{
  "n_layer": 14,
  "activation": "relu",
  "norm": "rmsnorm",
  "norm_eps": 1e-05,
  "positions": "rope",
  "attn_scale": 0.125,
  "tie_embeddings": false,
  "init_std_down": 0.0,
  "optimizer": "muon"
}
MLP neurons of a small language model. Each row is named by its layer, matrix (up: input weights; down: output weights) and neuron, and shows model dimensions 48-111. Each number is 128 + 24 x the weight over its row's rms, rounded and kept within 0 to 255.
Before each neuron's rows, "fires in" lists the words (lower case) most often at its 100 highest values on Wikipedia text that the model never trained on; "fires before" lists the tokens most often just after its 100 highest values on Wikipedia text that the model never trained on.

fires in: "elected", "candidate", "given", "succeeded", "becoming"
fires before: "to ", "| ", "om", "by", "in ", "by "
L2.up745 [152 110 108 132  98  88 127 152  93 139  68 113 133 145 134 118  93 164 129 128 115 127 126 137 154 128 127 149 113 142  96 154  96 121 135 153  94  97 161 122 202 154 124 130 136 152 134  85 143 134  81 103 122 119 159 101 127 134 153 145 132 124 152 161]
L2.down745 [102 189 101 139 139 145 146 103 105 145 132 164 103 105 114 100  84 139 147 121 129 143 143 140 124 135 125 133 152 154 150 152 121  90 140 165 145 125 155 148 144 139 158  99 153 113 152 109 113 157 115 103 111  87 120 132 117 118 122 169 119 143 104 156]

fires in: "1", "0", "119"
fires before: "| ", "|", ",", "19"
L7.up460 [ 70  87 162 117 129 143 136  88 160 148 126 125 119 160 145 160 137 147 151  79 119 125  83 102 155  75 136 119 152 157 144 138 108  98 114 134 127 152 147 111 108 130  96 112 101 113 130 180 162 121 131  85 102  94 169 151 136 147 130 125 122  92 120 175]
L7.down460 [ 98 132 112 121 135 114 135 120 155 101  94 131 160 145 151 134 127 165 114 150 100 104 161 103 121 116 125 115 117 186 131 124 114 122 124 104 138 100 150 137 125 150 106 165 173 134 152 138 115 115  98 129 189  97 130 170 146 137 141 119 133 132 141 147]

fires in: "december", "july", "october", "january"
fires before: "202", "201", "200", "194", "199", "15"
L2.up296 [110  96 142 114 125 158 111 137 111 133 143 134 152 102 112 134 144  79 144 142 120 116 143 134 167 122 166 107 159 125 122 103 135 121 118 126 121 168 122 125 149 136  72 163 139 160 128 114 156 123 132 108  83 123 137 119 108  61 126 148 137 140 114  79]
L2.down296 [146 191  66 118  97 139 130 123  98 129 120 126 143 161 133 143  98 116 143 174 104 149 105  95 107 112 131  92 140 138 149 153 172  93 142  87 116 102  95 150 112 106 152 121 125 151 160 134 152 204 108 111 132 105 120 112  94 102 100  95 116 137 128 153]

fires in: "such", "known", "well", "scientific", "entire"
fires before: "as ", "fic ", "for ", "re ", "ally "
L2.up19 [132 121 129  85  99  95 116 118 156 128 157 151  91 136 115 140 106 115 135 122 110 145 132 110 109 137 135 137 149 126  95 153 108 121 155 129 129 126 149 112 159 150 100 156 144 182 128 125 136 138  99 125  94 123 122 121 154 124 110 116 140 109 129  94]
L2.down19 [135  73 133  73 143 102 128 132 161 107 126 156 115 151 144 105 138 129 171 157 137 140 162 128 101 135 165 160 123  99 113 153 121 121 149 115 134 170 149 149 106 178 130 168 126 185 139 129 122 161 101 147 135 125 151 106 112 134 115 135 136 115 115  40]

fires in: "season", "however", "years", "career", "album"
fires before: ", ", ". ", ".", "s", "s ", "=="
L2.up33 [104 108 116 134 131 119 125 168 125 148 113 139  87 113 107 114 101 151 107 136 143 140 106  97 127 128 115 141 114 132 120 191 120 160 148 135 133 108  98 116 144 132  91 117  69 122 121 127  97 133  91 105 171 137 123 103 146 110 119  91 110 140 118 117]
L2.down33 [141 137 144 123 160 102 140 145 140  76 112 115 119 127 135  75 118 115 148 155 115  80  95 137 135 129 115 164 158 130 143 129 155  99 129 132 137  92 154 155 142 109 123 167 101 168 145 123 112 146 132 130 194  96 132 109 110 113 149 112  64 111 118  83]

fires in: "such", "located", "madonna", "known", "well", "based"
fires before: "as ", "in ", "on ", "na ", "n"
L6.up685 [ 74 107 144 109 101 150 162 116 167 126 204 142  81 170 127 118 143  97 138 156  98 125 154 120 158 138 146 135 129 120 102 143 126 127 113 124  85  92 142 156  97 141 153 153  92 151 134 112 159 126 115 159  74 138 120 111 153 128 129 137 106 100 122 122]
L6.down685 [104  93 142 112 134 120 133 138 105 120 134 138  87 162 147 126 121 160 129 138 126 106 130 190  96 109 129 135 137 104  96 128 122 156 110 114 106 127 131 110 119 121 130 125  84  65 135 119 112 162 155 193 119 143 120 119 106  99 167 147 135 141 128  73]

fires in: "1", "first", "2", "4", "3"
fires before: "| ", "|", "of "
L2.up407 [139 144 104 108 147 127 137 146 133 110  89 135 138 145 156 113 136 152 100 110 116 139 142 125 137 114 123 141 105 188 122 111 138 113 143  75  95 132 126 133  89 107 127  99 184 108 104 150 170 124 122 106 114 146 108 126 150 109 120 188 150 115 147 101]
L2.down407 [ 86  93 144 137 133  86 117 173 100 138 117 128 102 130 179 122 138 110  88 113 149 151 133 102 129 122  61  75 104  77 168 141 146 114 144 147 117 128 138 155 108 147 144 175 127  86  70 156  99 131 116 102 119 120 136 141 135  96 148 137 152 106 169  62]

fires in: "given", "known", "under", "served", "succeeded", "appointed"
fires before: "to ", "as ", "the ", "in ", "by"
L2.up136 [135 118 115 124 120 141 148 170 149 151  98 143 138 155 111  92  97 138 127 167  91 143 115 156 135 140 119 128 143 170 118 155 109 131 130 105 127  94 124 137 129 144 126 153 114 111 167 126 154 122 131 162 118 131 109 159 151  76 144 114 125 126 185 104]
L2.down136 [ 96 102 108 131 112 116 122 138 132 119 102 139 142 127 115  65  84 145 129 165 114 111 151 163 116 161 128 140 146 129 117 186  92 105 151 161 116 200 175 172 144 172  69 124 115 135 114 123 101 137 108 167 131 113 113 150 140  93 170 152 165 144 129 107]

fires in: "film", "records", "championships", "album", "songs", "band"
fires before: "s ", "s", "ed ", ", ", ". ", "ing "
L2.up48 [ 91 148 120 139 139 159 132 121 146 127 104 126 135 126 123 138 101 116 116 145 159 115 101 137 125 118 138 116 106 118 114 158 181 140 141 147 167 140 103 135 159 117 139 118  92 181 158 127 124 126 108 153  84 144  91 112 182 127 134 116  95 116 112 138]
L2.down48 [128 160 152 118 185 110 125 110 132 119 149 102 129  96 115 127 132 126 175 169 117 106 112 148 102 128 145 136  94  99 171 119 154 150 112 137 146 127 145 150 153 112 163 154 116 148 157 115  95  65 137 117 171 144 129 114  73 108 136 103 106 105 135 138]